From a checkpoint of a small transformer trained on Wikipedia.
Size: width 256, 4 heads of 64 (1 for keys and values), vocabulary 1087, 8.58M parameters.
Training: a variant of Adam for these matrices, 146M tokens, 8924 steps.
MLP neurons of a small language model. Each row is named by its layer, matrix (down: output weights) and neuron, and shows model dimensions 128-255. Each number is 500 + 25 x the weight over its row's rms, rounded and kept within 0 to 999. Numbers have three digits each.
A block is one neuron, or neurons of one layer that tend to fire together. Before each block is what it responds to, as a language model described it from the Wikipedia text at the highest values.

Responds to: Mid-word fragment tokens. Short word-piece tokens split from the start or middle of a common word, such as sp-e-ak, le-ft, le-aving, Rel-e-ase.
L9.down31:469480529500534496478545515476504534495490506504531476488494493505490490495464519459490503521515463566517499516531481479541522500494497527513430530481484467479495498464519510469467502527478508505522492514462500442500517492508471558501466510515464493515531474529450543496491482497523478481505518531466514510460493478457442480529503495505508530459507487526473498496488484489509511510511
L9.down451:505504515555472499502515455495455507471538499507515507474472494501470520497470509501472540541486507524501462433479504510498463534487520544490500517495531446540485498513485558474516472495481527539535468526520522506476533512509536473500503528470499452495469491546513495508478510513493505499508482500486503478540491435521527488489471506479497522503533496439495494465473453484529492506449
L9.down488:507519493498481529496516498542479498503491476537445495484521519499500512515482550532517499508502540475538519518548509462510481457524498535520482512475529490472476515499527494487508496518506548491528512464517520564527515471517526506497490524549541514477463480513480522484510475489514426484529508475455494494446523481457474494528500509505499441463482496482552454498501488467540510509494
L9.down497:486526497475489520510473510510487502525487505491501537510495549498469495480493452438516496504517548526493501475525498517521520494520497515467512464483538491501530505486516444467517514514448536515487517502492499509483502502514478469442466480497531439536459513485535471544508547519515467526473536531512480475454508459487492551515515540496510479493478487506512452474493490470481528503521
L9.down623:531515455476535511506488507533498503528508479483518501478526498492508503536474528496540530509487501475453491477502539516468505506514506482483487488506514492486486519466504508484496513548483511476513503517541463528503514515515486488484519496500523511510496490507479506521507507535525480500493527526496481495508501546468510523494499489504554490528491472505471490493461481476496480499512
L9.down737:520525525493479485497479531502490509512550516524507480482504482482489521490461461481519473520475505530530530472520495486477509509515546534497501491535490469530505496487479502508491464497501520535524517486544476505539480448494514496524450505518532449544533482552515490524479532503529489516519471516529468498458473485476470457522541526531500467489494540492527470514491532495483486508464
L9.down742:524578484523502486476493528482467541454474539493499483472479475491482471478473516511529500510481502496521512501491503534510441516519527478507469461494501501506522484456525504536561561541504471523509538519521508478502486512506509508513512513493503509508497485516512462495494507458510523454519486487521508489516514515534550511559483491514509461481420496482517520492490511526453471508523
L9.down781:467444492531487505456497497501496495443507594536541502520506450449486514524508465470473493501509465482511487479477465495466510490496506521484513526527468498541507509504514508428542543506483476482529490489485511527539514487481491544463471533485546508500455453541497496469514492497540482507516510478479473500509491516490463514485506486497515499480481522529502573482520490491503475546480

Responds to: Possessive apostrophe. Apostrophes right after a name or noun, mostly possessive 's (Lucan's, Dr. Pepper's, Canada's), plus paragraph-final periods and O'Connor.
L4.down151:464403439521516479503516456490497491513499524487489513519497485487475480528497522512542520508470510533478478453504503514505568471495486454495490527455438539509521511499511489504527499512499516504519491470539519496498468479525487526548530507470472522480488491530526494503541500493455507534490513493502502526519513445520451495535500498542533513531510481523483549474457495481491526503513
L4.down163:520503539484489506477488517479477531517494546523512486521496477464489472514509484491486490479458490519492512500448492553513550482534500533472526508525538552505498521491548463514493498466506482541446484543484476528492523506482516448532487501492472502527543507511558491498492477489545531504525471496511496538493482498476456544517517486470532467479494465470511472493516475450493495496466
L4.down210:493463493508502514519515504519503534510477514498524510503494491537499567484503512476485524505501462501511482492480510506539491498506459531463522510513514554474476518500515471511468483473437468488558513549529458467548548489491506547539547489508535463516536514516509536503517533492502520522521500462512511498517511556515493512543476533504477490497510498488525488484468473459513487509470
L4.down213:485466498540530509465504512468471508515524477466508540475519510516512489483478515496467456510475486522479522488501521507497503513502471539531480506499511507527546510511481495496444472479465510476508512506535450503479520528472497501478492514490469499533509504497508474502508541494513508525539544451496479498463463561451482503546508534506458516447494504522474493484476488498450510537450
L4.down280:491512465535489580491510509510505490494498470485516513496552537523523510538482480470520482544502533484478512513505538494514519500493480498487490482505528475445498521512495467519474451495465514484488506522498490499521529500516453515487496506447503481503529503481523515518518485520524528486525542479444566511530474535505509532485496516475498493503466530494489455501480496473481477547533
L4.down647:502513510515517496502513523504507453540481554479477508504482542527512540466506499454529494499503554514502530479497537492479515476476452470478528519475502494508528525493485507480479493449475481541548506518505480462481488511509494456483509532471539531487522531516515492474492482463483554545500472525480487501504501519488520505489498513456485510447495542514529502475458530514490481504481
L4.down683:477547519535450534489513510479517491513480492476516520509508514546538512505538500532552511507480522495506443489500485499522529472490471515472486490509454508450514482474437513473475500498542522514466499545511508505492515474511510462502507501487488511482496511502495517488509486538475545534524432476517509460501501488500509497502506485509496538553475500509472527498479524502528494504502
L4.down1002:478542497486512488480552516489523484501489503501545503469502494509500464481495517506520529502477477478506482496472520509511482478498486517501470506516483585505512508485526518559512487525524491566490504483526512545467508474506476499526519470491469512495516526487523511433484461461511527503487482496492496526552511471516502470442514497452522489539528458499486526496505478529483494530472

Responds to: Mid-name fragments. Pieces inside multi-part proper names, mostly personal names in tables and cast lists: particles like "de", initials' periods, surname fragments (Francesco de Pinedo, George H. Morrison, Nietzs-ch-e).
L9.down202:533427461508480468503496520521482485452502450522505522490484503526515516478493481540496471529491483513481542480492492507525491494472496509545493486532513470502480497510442480542495510538534496513501490519492503521473543526545496481487522480513481526515489483515522546520473486521496514486531510490529541466541472511506514512543457504506472484488524492481496512495488488492499480521510
L9.down208:514439505553496536532484565513493517474481486519488518494501541487541511527499524511529518480514499496453528484512505538520508476501470500502518489535481530470487498523491526525489521479519481524476454467500460520497502544533489478527475457474461483515486504503493555485495497528503519456479492524503506480522470510495472502493524480497474473543505538483527522518499508474516526465513
L9.down240:510536533493508493532511531537485496493512504527506479483496493461527480510488502487549506507500493496483483529515455481519510496485519502548488482468472508563500492484479520504489515505494521522476472530517504478538482503508535486520516474462499502501500475516474547489518464461503514497535487565498463471525484477538494421532501503536491482547509479543524534496501499511499530509494
L9.down256:523485461535520538516491477493481518485539527485499502508455529507528549505492512563510476527477501467485532477495519497495491489519488499470520522525504520473525493479537534544523474514483495479467524466495504535489532491561468493511458547482471474482501506565507540492486507538479497506485480460495502507512485464514487518479482482486509462519488523499475582493481520499506494502493
L9.down453:540481548511505511479526514462485433513507474505495494530490537490538532527489509501508490508507498507508511510533509462525502517479511496556531442531491513528444490537473513522445521536530512540453484501491515524498483522517476478539475489515517479509498516494481550503495490518474502512520483479507481510515528495488508501507528490500455499465511501466481480466535541500507455500526
L9.down501:458442520535517524473502516464501537503496434503516522537490558504540475546525509515476493511496517481532488451443510509459502505452442495486510494506495487480485513488508498488500520483512503517521464462474488496476536536554498468530505480472493515481497488521552518492510504507463514538541491466488530510513511498515482513529540475495483529511510480521496516470487500475506486485511
L9.down604:500392494514478482463490506501500485498490473535469460502488511503536518514504516511513500498499551518481480478536512506504513468520472510518507480491495500476499505486483500481462506509525495496515467503549512464501504513512497524514503503491482495521519513558514510480505482524519503508493502495446519494487508470487513514459503484513502498490508504531524629519495493493523508495486
L9.down999:512526483487503486492524513555506502466489477494550473473470484507506512488472526523484531528501512471494499487503448517568527512503501498551510464497449502469520553508430495486503491504506512524470500571480465504541543462490507471470505477515495526472502513490513525506432497467511510478484525530538502479493477494486439481521510508511506453512498490527519476520510536496510508502524

Responds to: Mid-word apostrophes and fragments. Apostrophes inside words, strongest in contractions (don't, hasn't, he'd), also possessives and O'Connor, plus odd mid-word pieces like af(ford), w(ell).
L9.down167:514539505511476451533533498492455449506479559489507494503509504531480485518484485486487492464528546511507429514507511479504499498540508538509496524521503509466515480512506478529519484494498499499549536518510492485493493522464503526530497497543523501528530473465471518527467479529476526469497487524481466501466519522505524482489539505484470435494481514503475482524454508489483498475521
L9.down200:481459527498526532503471532497501487501520551515478512498491501480483486509516499479539489450536525527522486492476536499447579502465561505483517471531506505479509500497564497527500530480495526531530504505505472474453512492477490494525506528532483454478497529523481549536507468492501512506471488513501437443471519482504455533533512490484517492561501502495511517516467479466492460520470
L9.down232:454541523533461506504534500522478511450535480506492537516512494511466456492525535516483558505501507530534469489487520499509509528496479511506484456494532462463499478475530456462527546480519534506538510502489507486514489497497507504551507493498484446470499489511493497497535496478488511504569498514490471490508524523496471476506493520517490478510522487506541491505483466520481482470519
L9.down296:461547487516477475493478510476482497468465483502486554523471493494489484510486514492536496530509513530502540478520459503467532550453519460543502521479499532531523501550457520526505510531489536522521522486485502493507480504474549482442513499517480438484488518491528533501537507487463514498479497514443503528498511507486465481482454507467492471518507492493485522470494485520487513470488
L9.down307:485567519529516537509524482546493509478513498506531516562492435486492514525499476490482505516492469501516492491481480510477498500487463489480459506481489523489527504538504509494429515551485473486499523495557489440514490545517516513505504494496476486518496482503507521512498492496487487492508554494486483496479522495478477524510497533494497492546479522495510487508488478482547514495527
L9.down450:510487498518545498466508500463499522517497533451520498508507486517504526472498518493525516472519526486508504493463510498478460536482459485496465464494495529501510496468501517506513519509502450487492476534488447495522506544502501481488489482486480534514458479505505510506464497481493512518486489491507520493534528517460491507538461507501509445480533553511487499507460530490546511494508
L9.down761:459494518504485490495482484473519498514478499533535492476504536465493529488486516480519471491487553532491488502494502502474535499495548508522500479479453480514460488510468499520526482510497455494544457571469495471482502494499538507521518524528501501521533442453510515488509513530532526539468509494490482484484549543506449488498485466501517532485483466486525501492524510549525546545492
L9.down880:496498501494529471506541474496519506534511467502521527489487505505507466493512512498481445519490462494484488492504540490487522492536513441542467500521491484485522498499518537481495485496498450514479490539478466520514504522498445536545500527524474523518501503519512493513514504488486481480492505449491482463480486482489516454540456500577503543559457517519517554483512465528469460495491

Responds to: Mid-word fragments "or"/"le". Short word-piece fragments inside split words, mostly "or" and "le", as in Greg-or-io, rec-or-d, Car-le-bach, princip-le.
L3.down512:494538497488492528492465474495450518517517522487479502513502529495484499500509481464510475507511486517511494512538519496526506510479466520516468516474448471491475529484508479513519556522476468488458483513472492546439490510517491498480452482524549511506473516509532516492537494492486482497509478509496496538459529466511529498464501484484505527518504517473502513493468456475518507460454

Responds to: Word-start fragments like "le". Opening word-piece fragments of longer words, mostly "le" beginning lead, leader, left, leave, plus "sh" (should, shortly) and "He" (Head).
L4.down281:490536524531505526507459462481492477490483499530526532495515504498448487502512480499478553496485482475518475477485486454502468476526498537505489455489486468448474545514507502492505454464490496484501489485503524488470469545510511475497546513493494537470497474531490522521565500491459523510510470513480485542492498456494527515474471502504504509524543505520525590449570545525477490511519
L4.down432:476524532514525474496473523476459491473512492511450500493492463504481524508449530498507515514483468511469494505489487532447548470520511512483493512512518437494465501500465495462528480516505512487528522518522514490510500447541537534487484509508511509515498465500506530495481541500474510522458490520509524524503467519531484452524501514536477462526549491512490470500525522452479492535485
L4.down499:483459470489533503499517497486432498539489510505494529522477528517509483510492502495506485525471506513529491456500458477537541473498494503511509462453534436525530482524494505490497494533515530501490507473498521524462506498514504523471442497519502481484455502516516473493531504518493468485501486491510502516442484507482523512484516475501447492466505514454510485495436489492491435462478
L4.down572:475506462495536446495515483516482481493490486500501472503481456522465537504517504471504514488482539489516478460535487567481548496488513493503455479480496467496527491541505481494490493495512543510542487476486508532490479508464546513510489473469499514497461512528500475513494532545547501472566504491490465540519538507532479490483486515460501525497466473497475534487467490491479496510515
L4.down689:502531496525501490484527491532450497537502491492513462525509531541505467473511517475509466485475508523503463527458522481492531513508505519522548476483497419513534517515500490491497522453458532496484482503475443466479497505498517512516503518451519508481499562468486503544516494522489517475477501520491474521491517495458495510468458470529488500491494507535553451526504521483493490475497
L4.down767:505511472487466497498530493507515528467501538558528456509491480481519447510555496475487454461494540521475484537551514511444538498508502507461486459535503433487512500454518516486530495491488500528516487511492465490476481520488513506514484569490498484517503469502537479491483547496488468499514499495498477538444470535555487512538437505505486475452495504492505484495473515491475541537511
L4.down861:505490524500543509471525495506469489471502487496496538503478519531488501487489511534488484536488482505516517500510490527475556501516490480509478513498473388503483505508500501503477525498513472494485493513521439495460477504480504502534469551509473493510433471552517453514495489523547490485523496505464456515453512499480509524534508477512492519537531487503499518472495500447456476506547
L4.down880:480450461508505457504525520468545479523436459474523500500503477520526528511520524519494485571515502471501526533527501473477469469488503552503478474516450522476484536530464461526548495540505487524502492475450515524508520532500532509492489524445459474503490506513486523493491467526485519496514478469501468512532521506473533488502518502479479498510535453498460489461524521477516512510552

Responds to: Possessive apostrophe, word pieces. Mainly the apostrophe in possessives after proper nouns (Ryan's, Drago's, Russia's), plus mid-word fragments like "an", "am", "pr" inside names or words.
L9.down157:473503489501474484459490498481536547534507545481520488450482561535488480495530522525527502500460495490499499497504478509517468486496511547453536494516497521531530514450565496475508517514509512539535482509521502510506521500500513501507484489500486542523494495557538508543500531505495468486459508521518495503495505456491455505489465472483483520517502485514521517475482492508463513483451
L9.down185:437513490529486482478522493490496547521548490517483566496518593515456506476501501543528478503482519502530479513519469494469469506473525485470547468505526494518494498534502527471514528533517551507477482511499513490514521516483513507493519493523520511505501521526528475507490530463506413488539502478491474490490477490471471514512481497493487475512465478490501499519500480474430492546497
L9.down213:486634507533494505480499517489482527512516455507498485525470495488519499467480481528484499499468513511540498471500494470457506485507521520486526494497502501496498482486530509468524496474460523523498494556506501490484519506530468466525501533468495502523516513449491446522536514487497488432517485502502478451500522450476509517522492497515518521495472495512505483522482485505473532485479
L9.down254:463462530533473489465482504507480491532517551537472525480495475483496517503520541480494470507515492513467491485480472518457517512474472497551498479515551445565506446521497481476509481437529540524479477484475493489510506539530545469499527469519488480478526516525496522510514495475503513500523535474477528517491512523505505462486480506470499489530523469476504491540522521486528501503492
L9.down284:511567487501502537520527501504519521533500500511483501523457501486542496491526542523469508470537531446464492500499501513492520515510482480462534492498487519545494493471493480536496498510491434481475486492537539521499475490512537456510470482472495489497498511498493473548506475501456515466480492462505546480517471486532526510512479515486558480476439481497498506525507491484528492528491
L9.down328:469540486513463534477488514513532513490470538462449494538505516481532509532499486500508489462521485515505533504478526537481476453527513508491483504459495476516519516539512519479481536496492484533490518541546494489519481529554496492484510489469500473516525506447473474479542516472541531529509541457517497490504521484518469512515518501491555508459502551524501475470501482459481474471495
L9.down441:500424503478501504487541464530500514476454554514486505513517489466432491477505464482531473554478440496493550440553459515529549502511509468527500496508495524492491533519503514523542488501496508508520518466462470529515524486514475477480551503501504519487506496543518497489506533526544460489481476545511484554507491475520496496448517485465508499495531467503500531511555476503506513516521
L9.down520:445517476481498527474487524468504507486484485466485533537517546517499494497491501540514505481508527502479498454478546544473493533496464513476513497523490500549523506556495511495535497498497496514477475486518529462453508529516465463532501532484556486488529489492477531511456526516512510472487472498496521495504467527467503545510525507481530518535539483483461470498486474539504495525462

Responds to: Mid-word fragments, esp. "Votes". Word-internal subword pieces, strongest on the "ot" of Votes in election tables, also par(ty), Fran(ce), Sp-ec-ies, Env-ir-onment.
L4.down35:485522473486525520513505498485491476511487507451479519500490533474492501468504522524522526505503439480513480535528540487516494538485472499466503510491487467497470530509535491514510525497500512524508489534496497486471485503479518442563497476488530511524496492493535511482521502500464535471496506460492491468480484531470522498483536505497476508514442510554478467481544470480452521495492
L4.down67:508519476509439520501491484493513502515466514539477498495503484462545488482505470501527482481513521533491507481490546517511460482511492502515504425530505490515507516476456490492457508508485446497496530522518488469477541520498504474513520504496546486499443527518534488501495515495487494535528510513487498447463487516518476514502525508505542538470529521520520503472514527515528444511549
L4.down332:471521524556469500520515525513551546488491534507480523511495508508469519572513494522506485482522496480492516520481476524507550543490510508543516510495465520490493510529502466519477520541480468492459492522486515473436535499505505474488508515463494485488469536518494477503510496494463504484478491526478488496495456490502489463477502485463534518475520496417480504509535492510523483485475
L4.down539:506490547505509515479507504515503495463453507515529563499491479507485529478464486520529476473526511518520519499520491485482498482465542485520517517470524519467472532531500493524497493476542544546467530532489479527483537520551489519520496536527523491506475522510486485524494492475468474520451481521453497471486481475537500493479472500504500526482482490435494513497494473531534501467539
L4.down640:482487499457552474479534569494518522541483536490463513478469496487504481522486456489512502463542512477488513521516537522505505504508512528513545460544499491505492496515499474532477500494525495513529507547496508489502504498569442501497528521492480524507452491523492531546548564499508513481489545502529481522520495504506507499500536467470538516507506484466455518513539514535468501528512
L4.down874:526516523507517502503507529500520532512477511481466537495503515489514499458518524434467468473561481519425516551496508508493491536532496459519555467495496475500505524523529570524520526499447460544481488502492505468510496505553517510531539488552507474513486511532495527530476532530499489493549496520481508532509502497460500521489484507500492515482501476479507501503479504511494471514468
L4.down894:522532521520523513470526510505537514507464509476500495488486526495518506542530495488476492504520496499533472518534537495476468520478542500515498501483511503488487515478484482498481527538495481541528469483485496486477537464530532518492517543540509458501510558506487508536535482498474528524489541463464493505476480463501494511525459484479540480480477460530512507468512508508521463526529
L4.down982:478478484511518517518533494544444516493498476534498529536507517494497544507506533468513480465518524512526538498490503561494516477499517530524518476482509490492525513499504498509533492512522488555491568522454501498477508519484435501495512452531500483522550548513549486486484519510453492501462460541489498476501458484520493529538505467498438487509504456513464499511522512515487490477526

Responds to: Word-final name endings. Final word pieces that complete a multi-token word, mostly Latin species names before the author (ochrace-a, morphe-us, Pediocact-us), also personal or Spanish names and colons after infobox labels.
L4.down28:491459482524514519496503512499515485510489496481524488452532455485482488487532503509520462501494509479504463504499508473483500511490489481523467487497485554523458506538481540534491503529492450471524471511482550505514515538531456470525504466497535518495478516479515522468497505517517489461504527533493508492559551482524529513500554494470510529511489500509494459506468493496563495462495
L4.down110:585451499518528472520506471534499534509480482433476502491505476503488491470542520521502461514513495505476457498487502493561492517494502503509477499511456544501496481546519520541518505480521527528498512489475530486473518510511475510474514495481533499462533501497466499475508505528531523492486510508498497494530490483476460480474508551504508478521521494489432480523472499478461517515476
L4.down215:478498518471494473520478510490474503487488499531505511495511531473488514513550486509457553481511550496516516480518485478463506520529518474488538527485513492489549482492441519487462438501491437526495511507485524505527516474530510499505478510505547530496505500518480489501443507495497511529508530481521480509509510474537469473467497516537554458444536482528525545508464507464526515476469
L4.down360:480538486511510493486515513486495514491475540498528539485472531467500482475535514485501493512483478480468507550501482486487470528511486462511530432477505522507504501563472484509488493474541528493551510550496511512435481509460524500512547488530527523499504453494473514499475474473526518539499470504504559533486452511502526477481517494489502513495539487515520505490447511514480512512517
L4.down465:497468502484489496556519471493544465497508536482442530484433506510473499477500470482494548499504498471497486481568485494501465488480470498508498491505508542502473499509458521479532526512501538477521518512470519491457502463520514476514547502491542505486484525498525573468474511473502488504486499527507489551522456514535505511487504511499524521474488492514495461491433527496471499501535
L4.down513:499482505473489512482515533494510531474496494464520490490496511521501517513489503493557537476468496480457512487492510465467513483520512482484514507502483493514519532508545550486499500504503499458453464550483473475513538507518536494523518483517490519499496526478506532466443546516528509471517498504496479480473459531519533522514506467446511478464506486515491462526481532498470496518460
L4.down871:557489509485488459505470533506473509476518527495484491498502491485482518457518537477504467483525509527450515456467489488454552520527521482517526473527486518490494468494499518478467455507464502495484531535479513466523485518473545501485475513501490474530513507526504496519464490521509510478528488511521452485528536507502448462537518504493495480500486516439469517491518471508490458504474
L4.down939:545476477511498494499507515510492511482518506467507523439532490448479459467499526456525502513484527495483533495519516481477516501480532487507453476501527503541523527522489548487494504493478476489498465500469476502492507463504508493506530484510498523525500477500533476492490513469518477507509483571553513513514501556523503478515487491422532494467461517499493529523470493488497523500480

Responds to: Name part before surname. End of a given name or middle initial just before a surname, e.g. the period in John W. Campbell, -e in Steve, -ames in James.
L3.down721:500504510557478521496509493515485497498507496473442487544480522539510499538497523511554493486538475484509497494483532484501505523497475501490478539497478499469508494481507505478504459520499512515504464529511442466515528477519494512514462505529540508532484475532488547511530493514520521532505468486490461475504514507525510493540523473494457487455464532477484517550506496453474481515486

Responds to: List item line breaks. Line breaks that end one item of a dash-bulleted structured list (taxonomy ranks, film credits, career history), and mid-word pieces like con-sid-ered, ap-proval, pri-mar-ily.
L9.down16:468483465514521484508508469495507508494491526524503497522501521488508470488533475496504487512467461543511475467495480519478472478501487489508479429484490497495467510532522513478531432545478539445473541486529516560529484508504548527536487489520518503475467499489487478473535493501499454506498506457469513536497500524496516526507497539474501486530504505509461472515486522523475447495509
L9.down64:506534513513481468516534488484520469502485459507481512502519495492486510487475486529457551480507470453494468505510472535465486463486431501563500484511481525489518494507545517543514479462479527511479521519519488508495533510495540499485448517497519493471518498472486477484503456472486494527511510473496524517465514471511523501487524471482483489525469427493509516494479478504483526510508
L9.down95:501519490504515485492449537524510513534505543523542477530546528509492523485486522468471542480502471478500467499527490511474493509496473451513526495551500483492475500517494446521521457463451497497495521542494517485509514476523491521514536503505480468488492552477510481518484458484442495541512521462493491510510503500481491506486509517493488510533497515538521510495558505453451512491516
L9.down337:474538562459510534496488475471492521501501488489531448511512477509499498452455512502480514496473480520464544542504480551544478534505469487485531471494454496475491489536481464496471470493492520488472512517481489439511524507501505476504466522459502521498509514535542542500481505510475479446478512496506512516536497506521518547447494495521488506493478494474513490459499491502488537501508
L9.down348:458415469477487494499545482499487494487506506494480497495463520502521506476508508480439458499505486488520459504525480466507483515500486503470486507483496520511514491478534511484535482552477496460503477506475466541456503469513499496482463504562500517450469522544522490536491490521529480472469543467534548521477480467528551490463550489501476520525516486519465525506459488473483469537522
L9.down409:522517500484508541537497434537543461541548504483510481519508526513493433465563510513438530498538464489492476503486492499513496496495528498509450489517499496507546492506450502474467484477455494505483489498497522454513518502512485491500505499512463468507461520542518538498505494502512472511509477509434474525513510478513463487476550499474518539494504481509460541484494523492529449496505
L9.down523:493462494495498480508448469487506487516435538483508481471542500534490519519483450529485491486488468497508536503498533509492487532524512490521501495536539498494516507553499515536495468507529520469560499505513521534479494507530478480494485496534513515543472521502536475481489468449488479528495513517485480514517482487516473558529465506475525496474475524471532540466468499483471462511480
L9.down791:508536533510518482483505511499543519514467495492511471475486486486475479432502492526501558482445519502496507497531484484519548464538511470484482523509506477461545492502502517480492518478472512531510480489498511459484496485442483487513512503488488493534506443489459500488489507536524494494496496511499521505448527506469515495518479504476488520477492511512493563525521514520459515515488

Responds to: Possessive apostrophe, word fragments. Mostly the apostrophe of a possessive 's after a name or noun (Aon's, NATO's, island's); also mid-word fragments like res-our-ces, mon-th, B-en-jamin.
L3.down19:510524493521483523464485503499468527485539475519497472482471495438512506512477472493500560520485540493502524501466519453501505511504479500516531537492501455531540524479476491503462483484487489501508475527556481492510526512504483538521481492452492481501506499465486488515515532504528510517508500487502514505492474477504542481512568526450504508478530488487537486554515525509524505494520

Responds to: Apostrophes and quote marks. Apostrophes inside or right after words, mostly possessive 's (team's, Beethoven's) or elisions (d'Aspin, Shun'ichi), plus opening quotes and some mid-word fragments.
L3.down157:488479479511497470459477466523522569509487528478521511493502519535488452483515523530453449531494496501500477490518531493457493457445476526555516497490502553502510477504498550486508467507519475500508492515458482531469486493532470472508527531510497547483496488452491500486508525490471512519547485487535502493476485490492476485532512525512532494499504496526487494492476523496500508480523

Responds to: Line breaks between list items. Line breaks ending one dash-bulleted list item just before the next "- " item, as in taxonomy, filmography, award or squadron lists.
L3.down461:470445523491519453499495547473492447502496467504506445550506516533496476463475478496507441481480480495520495498524515534479538550489513529507466482452472492499489482540522491510508445463467537540504502494493477501474488504538482503473493493483460546494493459548525531507497487499491472524493515519518470508481487518455498491517497482525490511489509508479471535455502511497508474527520